From a checkpoint of a small transformer trained on Wikipedia.
Size: 15 layers, width 320, 5 heads of 64, MLP 832 GeGLU, vocabulary 8192, 20.8M parameters.
Architecture: RMSNorm before and after each block, rotary positions, no biases in attention or MLP, tied embeddings.
Training: a variant of Muon for these matrices, 903M tokens, 13773 steps.
MLP neurons of a small language model. Each row is named by its layer, matrix (gate and up: input weights) and neuron, and shows model dimensions 80-175. Each number is 128 + 32 x the weight over its row's rms, rounded and kept within 0 to 255. Numbers have three digits each. A neuron's up and down rows have the sign that makes its largest values positive.
After each neuron's rows, "fires on" lists the tokens most often at its 100 highest values on Wikipedia text that the model never trained on.

L8.gate488:144147112074100095165074142128096117104128125136128160144175110129147102086141132177168057136082100102119133101156146200110183156152115106139186155136057103118116058139158159159097088156134128152129122113153156095122104096121169148121084106085100120128116118148108077116077121156154169131
L8.up488:117097077085097167141138205110143102128163089159074128192145153095108183171133151155129119097137141143140108109147170116136083085130139126170137124148122170101127122118110160130169107090188112154102136102119096168127128142100070122143059191161147176130122155110089095161155121137080143138
fires on: " de", "5", ",", "0", "4", "al"

L6.gate194:097109113104168164112132121105174163189122095165136131144128125119192131129140140107192098176157171106107174066089139134137166139229143113182150105088152142125137142104132136122135152088080117155130112111089138131183128096103088141162124134136116147208152108081096129123120098108148151132
L6.up194:136157153184137094168127144128127150125095132131125139157142063114166116134162172114151125101113166121143216097125138192135213079107154118150136147187135188124191136129102101116106139137110188098172124131123144125145105141074131148148081095142147167181137097083107097110104127116109149111
fires on: "s", "7", "6", "th", "8"

L3.gate345:094070136124142143149115194094143114096074112115144113096167127118178137112157130121097104146120085125112130125118057180112132156107114143144139099155150142187121081090130120151095129129155097118112088106168157098118142177099133115152137108076139089155096121087125141178127100165117110175
L3.up345:100087140137131129150113201070160079108113104131177155123149148126152121123150094138139076167113047096127160166153082196107135174091098138133114086120140145167148101108191093141129109131122094125130160128163097092087114112129123148126172149096125093112122088092173128158154107163090096183
fires on: " ft", " Squadron", " River", "bridge", " |", " flow"

L9.gate356:164168132094176128136146141129074147121081119106153071108090108171135154118093168140135092102101135138108166127138184132113120161148124143124128093129141138163128051136151077150119113160155124141081108086116100113152102147129162150136138162180143122131107149099151190141156097120131152134
L9.up356:149163091099078152143140091032169080160129120131146115145125094144120133124102116188138104184105159074070148099169130093152157120142119182110108146127168179194075080158140143118075161162143107116141074164078146099150152050104114121114160118157088098139106084098172157119142102175151137146
fires on: " by", " to", " of", " with", " from", "\n"

L5.gate708:128090119130169071112104130110146080126089140137158140147164100133141135106129117120163155082094133120121153167114146176084160096139114175173160111138142148111155126154143112143158114084154144113137157133156182095122102068102056193097089148138141054109112108110144156112134189158145121180
L5.up708:104146101066124115142157094128127179106114108118143119143164122149094153108134134165127116134103137113164121156128111146096174111150153165067113132111184114139133121172132127117137198084116143139152090099095128119108136192152194151143068121190178057082113101155118166134105117145131128127
fires on: " of", " in"

L8.gate56:099121118145124135105102086135148109170081125090113108141167139094108138078139124144124125103092095161143145158143150146125139077082147108151137140100117079114136158148190094091128129038179122137121159115092101149203122119129088111100132146231165148123158141137143172145119161228091151118
L8.up56:106121144139123049111130175116125156105141078100128099150114104189151127123165130124099125094162101128145097118150214113130153096086130148098172103132180102156167099139215062127151217129117131121120143142067158061174098195119109134111084178122158077144120128130149156090129065167145157116
fires on: " of", " in", " State", " appointed"

L6.gate571:113153130135176133110150117151153182130121141130088113124119081193151127151113122135082147145143237135181149110114102128136164151121180124111066176119126141135139068099151112104092129176139131145166055093121160160123113128187216191172116164167107086092169157171132150119151140101141143117
L6.up571:125199149166097094051136124157124131123083185138127139070162108150120111141174121158111126160133058102118123106147092072110122157153153188140137122125060161107144140096120096179141090135080098046164115127168152119132159102125097109126104129114154163170180122168128049095168136102107139081
fires on: "ed", "s", "d", "es", "ly"

L8.gate478:116097151124119160145176181145159112156133117162108172178165119135112133159154069152152108117191191108135171142131146098114093171108126146144141146148161080121087166145147217150165110147087127164127062108075101123092145148152075071108142109065143131108115082137097035131102152127080129079
L8.up478:091058107093037163168103101154202110140182111143122142136115141097124141120140146159152140126137127151163143120081140113134185147098174154075132111152121142156139123081143118167098117055057119097099117112156146079138152192133128130130144197134116089093174159129101113163054129124116092111
fires on: "us", "0", " Paul", "m", "6", "Review"

L4.gate220:064140115137176150069149121185103116113146188156114165136087158074102110160104158140155109167108141120175120100195170124068143145121123096103101092202103095108159114202109100179107130112146118109173074099108123116110124172150119123137081158159138037194112163102161090183109162075155167134
L4.up220:137078146066153138172081076171092102082160152144095123147119156115152096126107084089124145167102129116085127166145104134118163104098102121106164145158127079106120074146127122212098127131127103088195078134139167107103157143128116076121159153084209142085201123113203125161132144128132108120
fires on: "4", "2", "3", "1", "-"

L5.gate749:112131180177143112130183154132125092163127151124167142085099192160106132103130181107155100150085144093167155145113192126126112135110067119147110106064115163131116114117153127131178152158085141186094128107164071101144112116084116102111054114124184088135148130137112129089129139170085122135
L5.up749:120142142069148078114127179126100201156113134070148166175108110152109149153117186140125115145093144141133153153132217165123127114069153155116097131115116080161143174135096135117147127114145147127110142152158146090158082110119124126175119055148049128153122104189129089159103078102091106076
fires on: " and", " |", ";", ");"

L5.gate686:154193125089138113124173187077145139133132139122095129112095113171156152076182120134156127189164120096087119159167145035177156129166141095081197092123150131063141139157129087187139136104109111111150144172141127103127168131092152120183108075075167209144124131103143109174096125090079119076
L5.up686:153136153164141167145119152134138180137176142152140094159142102100052152125163143129148104087116132140153218048110164124154191109154091092147134120171123173175153123096128121141080110125105084121207138143101166063124091112113134169119137169135218118132115148071115177101094109133115108094
fires on: "1", "4", "8", "0", "6", "5"

L5.gate683:155119128129158138149168208118171148153171149126091136126117133110141166056163151122139131100126134110108056082192081155046160128158122063140180187102132136132057078103081117125087150152109101127077145072134122135118076143140116165135102114097106125169129144145125136203139169135134165098
L5.up683:190124103138137114100102132160164098125110124139133134072098116096164151092133153115146111115125126097124103185193180092127109109068077149134117119157136145114125144163124078128151134124101106103095120134113146098065143076092092159105128120125104064158147117171114117182150108138090108174
fires on: " |", "°", "0", "s"

L6.gate306:115146070081161102149069118156090116130134096136136110116089091082125131148127135146064244128177160194114128080172175109154137139126113116121130101117142188089160137145143084166160189132103125123130110224133130087162107207066145149097095148098169077139138171146074122142174154188082181127
L6.up306:142140128079144085134125164126115168092143117124120137117137112121117151108088188215077180131130085138115102076132177106072178127131073097153143103182157116107105154110157101119143190145072098146142103139139174114120074189087171137122136151116124042162055148099152128172192169149132167118
fires on: "5", "2", "1"

L4.gate318:153105128132099070115120139105118217086136088168078132108117149101092137122106131121115108114116123084139114047160130111091180111097105127191157126167111138116125118162092174145100071093099081107153170141165118184126220127123143115094156085129101161115097115097149080140107137102129131146
L4.up318:144118076114136115188092118059097139126146129113106186110159156162201073101114117142122125115142100116084093068143144085110144133114148120089103116129192172112147127089126139159111135120115094080146183095156134198117155100203171146158194129120127110194158169086109125137072125089128134147
fires on: " was", " is", " be"

L5.gate307:149106149119133158176187162121164127087209118102132141133178138128109117107107073102098110092129138126120181088114150110145223109160124125157148123137133144171137123174079129143161147081123111155185167142131159080135082107138100113163122127167187084180125160061112079150116136056125149180
L5.up307:162111148106149138086108184143096172097163127138159088147143142124130090122126139094180068109141126111155184116103154114122196120122101123112129097170132120207179173127107170140156105140042107160166098119104163091149102155088092106096124116166159131166090152118096069109107098083133182131
fires on: "7", "9", "8", "5"

L12.gate522:089120164139115144086150184152102136123135128117093115161145183113137055149130040146171116132143132070084135098138130227150083124181117051156131123136101089148145152105135103132069151093120142142085148098101113107094115089135076091069154218132160127151110134089094112105132084104117088130
L12.up522:094094107106154165052132111120086140182115106131129135160135104076134128124121128061158171091210159121094112071151094170145140179175180125142102140144198099098108133109056182111106138137142139121117121099114103151110139080120116111152177157074121140213160172089124193159135102179170108119
fires on: "9", "1", " late", " early", " mid", "8"

L3.gate320:111119104160158127122127162077140076151144130150219102076087140103138147116141197116142112142182150102133094095133149098153255121137132111027090096119160150124140105152105162158133143121108140105153139114160157109105093166126098113151155144069129137109093093091166137144140118121100133102
L3.up320:084138102157141141121167199090168153206177106156218117100121145149118123112135161138120139160152152137157118129117136074182252130096115140043113070177125094150121115114071142161130132110124103114184144164131094097101151143109117163115170122135151156108058095125158139140146164117140118111
fires on: " |", " M", " Or", " sign", "–"

L12.gate160:077122135121126123177143124134124079197162113162135120125132140165094150120162105071168141163111156116016099169174101157147077200140129154192182179125093067116139130140139115159091119113105132146156173113101118119077131144170143106125197182106164119163184130100182103166151084140053106142
L12.up160:132093090104131169093112112150171155112153078085120141157192121110149144119190143137168163160096090120154133119099121098065158074152130137093103075107131112098191131139105153120103115154070143083152124071128088138108168093155159156153134129117107158120188121132130152128116153164159059086
fires on: " ", "0", "9"

L4.gate173:169130160120085100120073104130198140128156120102088107088087141126148165118103143057182128162071148138114123124097139121152192128100089064139131171140162103166139129121177104154114142070117117118156179049118111100090123109079144125103180108095120128201126118158100104175148129145094064141
L4.up173:129158080160109108131122129133102126159128244067203064142093131095092152107130116146067086079113084164138094135120166133237080105097104124077145098166103157075163136140124104092089164090149139117158074126160136151064179115171095142142169089125076147101138105102085088148148110154124146141
fires on: " ", "s", " P", " |"

L6.gate675:067136141141148158128150192179154138127143098111130172091160115035110206105103077161155121118154128176130098095113150107053050123097126128125095100082137178080216115192100071122134122123156097127119103103094160090116128114091143089116178130117168070146113080097125093157221116113156072119
L6.up675:081117118127106186100091123074156129073089135112110151101180134120068143134115130211116150090175126107146106077161092124129138160171086153087155109111155106081125140139156078066144163137175072160181139148192140109121153160121074072114043122143171130117157142204130144088128097103149124189
fires on: "1", "2", "9", "4", " "

L6.gate214:113094137153101115149143110104121105096131112091167110105173118156091177154150177105155113148158159177083132217128114156140164140152095137106193137146109112128124168098113122134128129160173190211110131133147095158100156120107134111105132097191137096186097165127134096132180113167083138137
L6.up214:114118184128100145163151130156123056106114167102137054150136105107100100162145154151113131149131200168111176170168097164154192123159075125158167104123102114099122226167116095108107128109135134188130118138132096159201150096065077178079122113136056087173144130178094130099134072164097181103
fires on: " |", "|", ";"

L5.gate382:119210071175096075096074123174135139118127130150182171115121176108116117092140116143094147105140153130155158110118095055114128132146179141094155088124083084118169128122116114134089158093094158127155092123117189137107115158122120127130127136136123089098192059136146087085181150171091138135
L5.up382:123182161128107110107157151166084140104143117158110125131100117103152105078167152100157097142119106125067117094113148057110134059158114119193124090128134085165152142170155073106173191165121159139147096093111113132105148118107143153153092094163109083157132106128165097135171131180148149097
fires on: " the", " as", "5"

L9.gate334:128109177145082145070150119080144191123065106112132151145167114101168111142176113184140107092132087159162166138110163152094121084190136175145152083069166140080123122198069146076096113101112189121136082135140175178114131135135122166128158139151130153138117070124121150112132079134131116152
L9.up334:138164152064130106129145148132141124192095163139198135139116136116127145121113163169074068098108121151149140071110131118149166166109103178130134075090153144133150120157131110166107072076156186111097105105163148133123201165151131099163109146123133136107146077171121114127107120120082176150
fires on: "s", " its", " their", " his", " production"

L12.gate639:162101156106052148088146149071203135135134115134141146056143123116090199076127089064132110177110118114164092114142095088125175166093119167107180123084122109149118152159083140094135124079172035133131142132135171168112080033148120144136102180174113139147154137099174124135093140153101139119
L12.up639:123120120166118142111146136119099103119107082077105166137114142114162103105118083188112146089117099146092136128094177112120169129161074143080100103100163136119126161121169152151081145162091166082088156097100172149148168132178107136118111075142069107114138103138184157059103081149129109110
fires on: " was", " is", ",", " also", ")", " were"

L12.gate668:156145073112132150122133129106129115098155127150132150147128140123160140073114117079143115112162130137137121118108138151106110104138131114136151088111128149156108168160057116106045088138079171171173174111133091158180201101139145099194089151142162117158095130116052114109123172158186117117
L12.up668:085104169124114135153086134129136124122156063162101164142072116170111162099155059146094150124121161102199184071108127117139129130114097057172109131130121125123087174145135201159094172115073151044121115077117092181132101133151134076202114200149106156104114145104130119125125126115116149109
fires on: "1", "9", "\n", "0"

L3.gate615:127049167125122130130043137193074118133139152133132132091126145128171112183115114139114133172076107074089124138161114113068104099124137037166158113130171115084116181194088084138159169120147088125118166176122178139105131149175148098143145096166118122095173147089107118190175183179116098165
L3.up615:127080173114101147095059134182096134097143172107136145100164181117199107162108110105106091170096115092063148159153104125122101122097144042120130133130140126060110215148146099134180150155156077108138155146106164174106120165151091096135136091150137119102165145124143107163161152176110082159
fires on: " Bar", " O", " Candidate", "8", "al", " "

L3.gate451:141148145170121119132178156063116179150102149147099187087072127165143190090112129066089126156177095151124172202089109076115201186107100165097108133135120097142120166139118049169082146081172093147130161155082107153168112149147158095135046193090151086180115174130132107099119132174157132090
L3.up451:202162142132129109155164115123145153147130126122081193096117095159128167150123109089107161087132157157108145158116115092123178164103089183125139116176097154139129097165171111173088164082128128154112146115113121150119107097129160098152033159128140079178110134116126122148121151111168138110
fires on: "6", " |", "a", "2", "m", ","

L9.gate588:146100096195152174158164140077114139105181096193118128094193159109199165114114096206127111134148122128180101109092134121120125145102144080109094100136096124166096142084066119135145083102121035145113145169140109180137180116112110157135117081094095125139118168093079198144161154152147164188
L9.up588:175151147152126134117088152118089115174148158120123115117081091137163120159047134143133131091123096118115086174102115149171091173118158104115155114144187166114089134102137103132130092086159045132115090135174147132069175128144147138191122170125120147154143093105094175143142118116117122144
fires on: " is", " A", " was", " are", "s"

L3.gate510:153098091140206158121098142166093134109170143126144154095103126145136118119153153118190198097083135081119130078138172073142091149136078155108131137071136130155157044177171154111090165135141152164097108168136110122111115153116115200096142153143127132122146126126148134141092159107113165061
L3.up510:136132116096204167140097113136180136103184141119146133106062081098126122109170181131152179113076122069129159089090123125131110121108058181101145140079120173100163097165118111097129130088164117144086114158134130119142137105146149189076140143112114102161097074113130111157095168117126150113
fires on: "avi", "ator", " Maria", " death", " Walter"

L8.gate338:050099171112136173099125111123139095094110138115095141162116157120122131152149170103120206087171090096208136123156088108152121117116101143155086116157152137122114104121140109091125175089132156116149088114127178168096088123190104065085161198097131119092167121106066093121101105138169158139
L8.up338:085136105109101158077097143116104095118173130133120156157089107105141180143092154152087183124155103137153171121126136077148079156180144156096150157143113136062133111107138120146150090124151109137081105125139139147157142096136136130119112101066151142157073166162098047143112142097071087125
fires on: " and", ",", " ", "-"

L2.gate77:129143124107174121133175099131118118109106157100168103090147135162178086084116157137077125179158167127159179187098158077126203114149104080159111070117126189105130110156118137143158106162160154109117086136137177140159111109109091141117142152152168095126173111150140120120114144115123082108
L2.up77:091145164095141136100135147166085136173171126140159140110136130160160145089128213094091125164147150175065165145159115086127180103087131148135121120127173115144119104155124121098157098071161173094153116140122107119126131086121076147100166153154135149155121125134070131147138140095108077119
fires on: ";", " |", ")"

L8.gate585:122121114109163157144178145110154028131131139085126106075089159138139070126097097082113134184142191099119111173171090184101131136091119135134154199153149113087207171131115054191174095119083104175081123141158167127098128136085132121163145110101114146065150105158147106129130114140140080115
L8.up585:137066126125100110063139119080162115164062126130192158085168104122101134143098099152152149141114216159124143172094105129167140124140146134130109067143124105086105194141141102153118078113134133123087116137111127165147177079148104116106095114062068125103138112167077145137135122167122193123
fires on: " |", ";", ",", "."

L4.gate20:093171118103128175121131089175130116153118164121120117099105099137130057117051177159084141148171155138127132130077170108118155128109171121103150071150090127066117158097197115110056140135106158108124087131124100106109154091103150097067107134128159078072109067161137135089128121133151087132
L4.up20:077103117072085173079156173155053142126118123193123096157149174115140086173116111156097144173128132147136126141101168171111099098136110084140158148129137127155083173151120127113126110149127144131073101081182092150189087131138159140084133086193135122146129115127127137170061115121060150086
fires on: " of", " After", ",", " and", "After", " to"

L6.gate6:097159147149128124172086085124084147100110068081120120158139118129156161118063176121133081116133142088103102164114079139141165151099068122122182128132159161136154124116089166169107175111135133124137150132115130145095140088110087148105175145138094144091159133078091112144162110148119134097
L6.up6:134094161119139155102158118126154155090167058103096115204195102104123188106135102170146118133132072125149089163095090116125165149147090089167157108108134109083139174121092113187108161116110120037171129150133149187113114105165090109033124104161090151084143087073138152179180096187129102156
fires on: "1", "0"

L5.gate817:066109089143191038132104165116115171112166089179124114103120112119194132124115136059147147125124107098090112061146145144115083148126113147153170116141064092153139207129104117090140149054126094104140128117127151143089116091136080107163200175131118102135103154116095147145142113109104148134
L5.up817:096138160086129083200104110234155143112224145113171146160146090134109138095154091124162137155141117116160119103094154132166136147125150093146142125079115083136102211133107158141124155151101102094163152135111140138146094109141077124145141112142119146144179100158136130173109110141092123141
fires on: "9", "0"

L5.gate9:096127144103117119141148116123126130099043123091093175101101144100213088146209155171109128101108155159137150125164147117070091183095136164122166118095114132088121142136052055170097114141099154116160092150200114128131164139168108130161130113178127111159178094135109111138145092111155214153
L5.up9:136110098158156120199106088127106067135142163116112108140133110101129147131133093101148155095152079176114085092137093150105145110154083184182133083099101109079125117080062138157082139174151112091079165118110107126139086159151105129098128117112187089120204173121100116133132184110118110130
fires on: "3", "5", "1", " E", "2", "é"

L6.gate104:225142041154146168109142154075102171128137118107177143116109162113125088099069116061165157069130121132083106125151129121116157143116177130138141192089114131155214107145088122155123131116130102112111123131149191159192162126181126129184059074110122115108190127122101079109165167173149112097
L6.up104:098142134112142096117183132184116090106148040158190143122127046096112155132203132130098119132143137110160138111102181090120114102127115135145116135119131091146125095164097105252102144115122127133118117091131141092111172127092136092151109146163108152159133136118152197101124178149132078078
fires on: "4", "3", "5", "6", "8", "2"

L8.gate291:174102116133101110116123104124142085064080124095099155113160099114156168150127131093095113096118155146099119136152161162048096104138188164189106115108123162110154081186147073167131121120137114165080167094100152076126131109094142126090132083118098107100120126099168157188136100156135197139
L8.up291:102160139175173122154090109165126144162079149172169143131129082093121125082173110145155113084092142224085099108109158193177100193072121136132188135087141150138160180140140119093151096171148125174099125184114148087104116124128074149210178174130151178162163124120108105126087159146095026094
fires on: " of", " to", "i", " from"

L4.gate212:153171123122038114174118097136112122159122127127113121092116101124164048087110133201160152183074143116131160161141105115067190193126163095177135082100104106114177100095147121161094123131145099171154133116103149115138064128118191107175092118078099130127126154113108125114136097093089145117
L4.up212:089103133091086166178089111122141129091122084095089121111148160157174176127110204106164146076164105116131121075118157137107124097056172059113110095095170145098108137055163161140143144097147133089165076059184137153138093126153113145119132167180120107160107146148210155129114147126138121145
fires on: "al", "ray", " →"

L6.gate355:083173130130126063163106136123071154072137146146160133126184147112140096063102082092114148090098153134111115140162137097145182160151160144146163116190096156085111166060128142119073109175127150185187120170203138140092118123110143081172126125079092160181101114149160105164143144094119190156
L6.up355:126131125088157138104163141081116099130097089155112118160145139140182161155127119061157135050128069075119141096158169108144138126156158152157113139137120158105120095089166122175081130108121050119125039090110148157085149085157133062174113112118141137170102151177149129124163178045100125165
fires on: ",", " was"

L4.gate317:106075083137141076147058165147126136110195125161119114114114163090129098144109077108111164166149159161152111118118139149118136087145116115214175116101111162122115125155167111107072156146146159150134164107159173089114162155125145151153061089074137131112123131091073135152122142135081149159
L4.up317:168129098088135118095134137098124114130162158123128075143145077159076139134118121136143109062147085151151165106136185145115115105148171197156065120169134192147143172095146145145119058103137094098128158083069101131127107145127135149101142094107144167146085150153090101114090141045199141123
fires on: " ", "-", " of"

L3.gate479:100165160103096191139188135150196103107085094154151110104127149099132189130056079121111160077103133113151092155111088171152096183179041149140127090179104160072201152124173116187092066157091106122129151109124134126156164146134177142110123141108061170160094148161150184099102128130188147072
L3.up479:161133136091119091152163147116157132130138133144118111124128116183116184156119079089102111175163141203130127182139124065099097117108128154136185180164170211079092070072095115152106209118138107123115083112209136135089138141192120111143157132136106097064116080104193141124159111099180134135
fires on: " Candidate", " game", " Air", " match", " next", " crash"

L12.gate664:038143084148132157128155120145154112109151106141073141178156087154126083146174175120066144152142136160171159152079155122120143133110108201125166090135192138090116123088097116116148125068088155123117134081185112097079138074149105104099176157080158105085123157150102117118121166097148135120
L12.up664:098151119058092178111154104111161145172124175153222159122125135051100102119185168133120128086099165184168133123129188100160071133107132125067182158084142136130093136141068136132177089043170173119122086127133114124151154108118147148093138086131091128115127173122108161183147170126096122127
fires on: ",", "s", " temple"

L6.gate288:151142085068142121142153130104126159175147166058152160118098132101178116120129082102107138102130169117139101129106111136170118098159112127173149139162083114103201059170171092157153143183163134156118128112165099152178166109086094129119103060136186074127131122071156120183128166131119064084
L6.up288:122156098149137131120207130097121127145137100133144072080090158137122096103078087104090159096101120148169148103093175102226119134115153140122154127151106126067185118155124108126145150191128109110158096117144122122078163138107071157083130135096133149121161151053132107080146140130099117122
fires on: " ", " D", " A"

L9.gate788:119135108123092136182106129115125094086140134139128075140087064159114113127109109154124095122114186174163137097109151122112076110121124122126164062121170150143139145113156121129149095050069110099147123156106109209096097145029097138122127136119086133146146101121077144141078190137156179107
L9.up788:117205096102056176133116146125153119108120138163119088123134094164126160144110121140073114173145179185196134113126125072145094114170109124137145131169130153092143211148118135162127104062124177091164118183117145120118137090113121181121082126131131199123125153162138147170123096110069103164
fires on: ","

L5.gate362:140126149144154130156132128110092127169155203135224149188169138119174097092072121128148127141146108130113075186148116113124143168120158156115141138150127133138051126124149060162147147095113071175128112158124123171150121113096144105204182129119153167147149137135168166181197085152168090049
L5.up362:134107136127111107142163096093150122115102116093177158124150116162171065170098134168170159139147107175116054159096169145135097130141165147105118118099075129113081133128154137192151132132126102120067087095131121141151154158117149110132160136100069118165174118113172148136195124173187162172
fires on: ";", " and", ",", ".", "8", " are"

L4.gate525:153162136136155125108129154110130127175102160120083140145104095112121055140153128137111186074105159198096146125136155145123129094094138126153046142134067099130101072153133139113113136151162160122099099082130178191093074155192113118137133148171106100148114106157111159168088083122169089104
L4.up525:135159120154112129078127146109157158168074115112104152174139096137135108126180127152133144126124169189103113112117108098124189117174134098111116124163091089157136135147140125121084101212134141130090119108137218148076073154158101142180097113134125153163128222129131156151121102133099149084
fires on: ".", "ar", "ed", "e", "al", "es"

L4.gate356:099119154077126115090115083098167144120106131151161114100102144118169146074142180162151164149152092106152139093162083107123182098164098189174165144139069146112117168166098054163147095101097137126106107141111124054134184103109083159161169123150145155072125139127141127180133126117117105081
L4.up356:121105170149179137163128135131147177113153130153154134105171197085111112117110079158136166191097085092133091124139125170144149142117132177102146103096122105116205086135101110170174139141107160098140114095134079174099160086133115130103187111112098175120198119098143135113136153136130120083
fires on: ",", " (", " before", " or", " A"

L3.gate800:086062153180108122171134133157103136160105142184145123180128131117171144128121180149124139161133097136108151148153179080096172111188133111182039142131145152118121134123144155088060119139121131150181116088146110034117158159137126090103064071076152121124083150076125157133170093113158211165
L3.up800:129113095098109136077131131149116108123153168102146067122118133136092109111081136146127141125135063135115147115121086097109163138122137142101126158141140180140176160162108169083164116161122100143146182090180146127136124122109145149084121144164120136128124200126157129173149185117141074161
fires on: " Ra", " of", "We", " En", " "

L2.gate411:130137144110128138124152186102125144122157077101187180083119154137105175173146140128113069130177097073114089084158122152122121134142165127055178090130088135115140119070103094074162095058132127175158147108112078081146072156179203125148130191160107099134171207130141189152108088116103127106
L2.up411:170159150142100087117091201130118157131162110136150181111087139150105159229199128136073067148170097094106111096134149170134102136128187066032182120123086183126126153098155150083146107100140136177157158065106083113154145167157179136161081179169123087108128182110155197142073103120108143137
fires on: " United", "lan", " London", "va"

L8.gate755:053156105116126137139147133138109133119123078196121175096087141159135200161179141118124111093203128079119142132074101094106224147145150156088142128151161078167134081108108080116140141081099172115166112085126151111131125081121124118121141163128151113105132141084097122066106171128180135204
L8.up755:101106049184035109116163128140137111132119075166190152153121108141132157063094143104108149069139119104132136114113141070188159100188152201187176085096069158133117134156104095185126123119131154151120176119143075098159124118121122108153099179166118084182143104137158115134148090131110108148
fires on: " as", " for", " its", " take", " form"

L12.gate65:138065121140141124102191160158110104149132132124153171177130127117170127123103124120102090141172117120116124127117112144112108164130067110140158139138155141106122140105088136101140102125115141110152147098130076152044188097145106160186159110092159129104129095171116156128094181141109122127
L12.up65:127042148111155139180042152153162178110092156071141165127071147161112139108154142123105118105168175163121103107175072110112144087149164074135120148111042130106097188134157122114093142089101127112108091133139110095102159141103151118141055113148147136129159122123133120126127132174113130143
fires on: "1", "0", " /", " St"

L6.gate302:101137170158095127111112153101176121102107111130117170136121080151130143089119133081137147164178043161166136126115140098104157154095076191082146133136181137116151142204101093130087148116149110113180079086073114080119124112115163122152176124125134192173208095146124194128087170093190063182
L6.up302:143163106135151128094141151120133139189135145130122142122101109142137148144125108112064108138116073093151133163128157061155126167142081164118165097127225122100193170174172148163107175121128096122138078083086120107134085079104160102195175120102125142119152100146103100151124111092121009173
fires on: "0", ",", "Th", " as", " and", " |"

L8.gate84:131129124156124124143162180086178105125154107134112126140094156107144128110187121146136100108144077142151107107131075115175087113118193153110127168158139127101152125109133076154129107123121132104119075188121104127147122137100142074125066165122155110154175051110137094131176088122123129090
L8.up84:113126166137087095108111178096143124112121148101149131131208135113155106090131153184166111148154114151117090154146078181152128099146069146109132138145144138153203111127118110147203153160118069137169136153144093137196110122113085101154114138150117096157138109129113160102100112166100103135
fires on: " |", " ", "3"

L12.gate468:059127139120103102154133105135128110112116140195140117091125154152061184073126131049155139163092088077119155126166120142065135148070191146171092145112160122140154142114139164145104169171114158132105124177124126157116190117112122136174174139140182085106144145124124145141143157156107149116
L12.up468:093105084096155170172159119126173131139173125029123126164084156093088126149192124078086105110086166105180100081142158117079100127178080113110112143114090140128139133178162078138115073036105170117095123087116133174158111115078135122115133109151144175113152110138099098188123137082153110160
fires on: " ", " (", "ent", "s"

L6.gate608:133160086176127125121181175123120083078138148171154155123111183118095124101099095137115150127141123106134164133168131162085165130156127144127163096142175133100132128135147125129108151166103195112193098100124124158092125089085120117144110099094145093106140126138080148073106170217084090130
L6.up608:114045122122086101068085161180092132077117124152136121120079147184129128152111111078174139099132120115144120132172102087131132111109109082191106158127153058122137115110082137121121131151112129086139109151141109150148107149125076100120173127094130073145148094128129059156161190088142150129
fires on: " as", " As", " being", "ing", " Be"

L3.gate769:132169177123173120117106133126135095137088133099121171110101177122169161153137108133080165126083169094153169148144053101094162108113121122096179128093155159131063144177118161128155154164099166109124152152117152114174091093095138099148084087132135183074105122094138178086185107148134144222
L3.up769:072142110138166121137086080152133119168146182191099160127114110140131107164169127135151105130152139161054100123109124096094173104180147136170119117156128112115149130113105113155101134062168109070168102208182138126137116109127051137127163097089155042143116101146136065068122151130148130172
fires on: "3", "5", "2", " failed"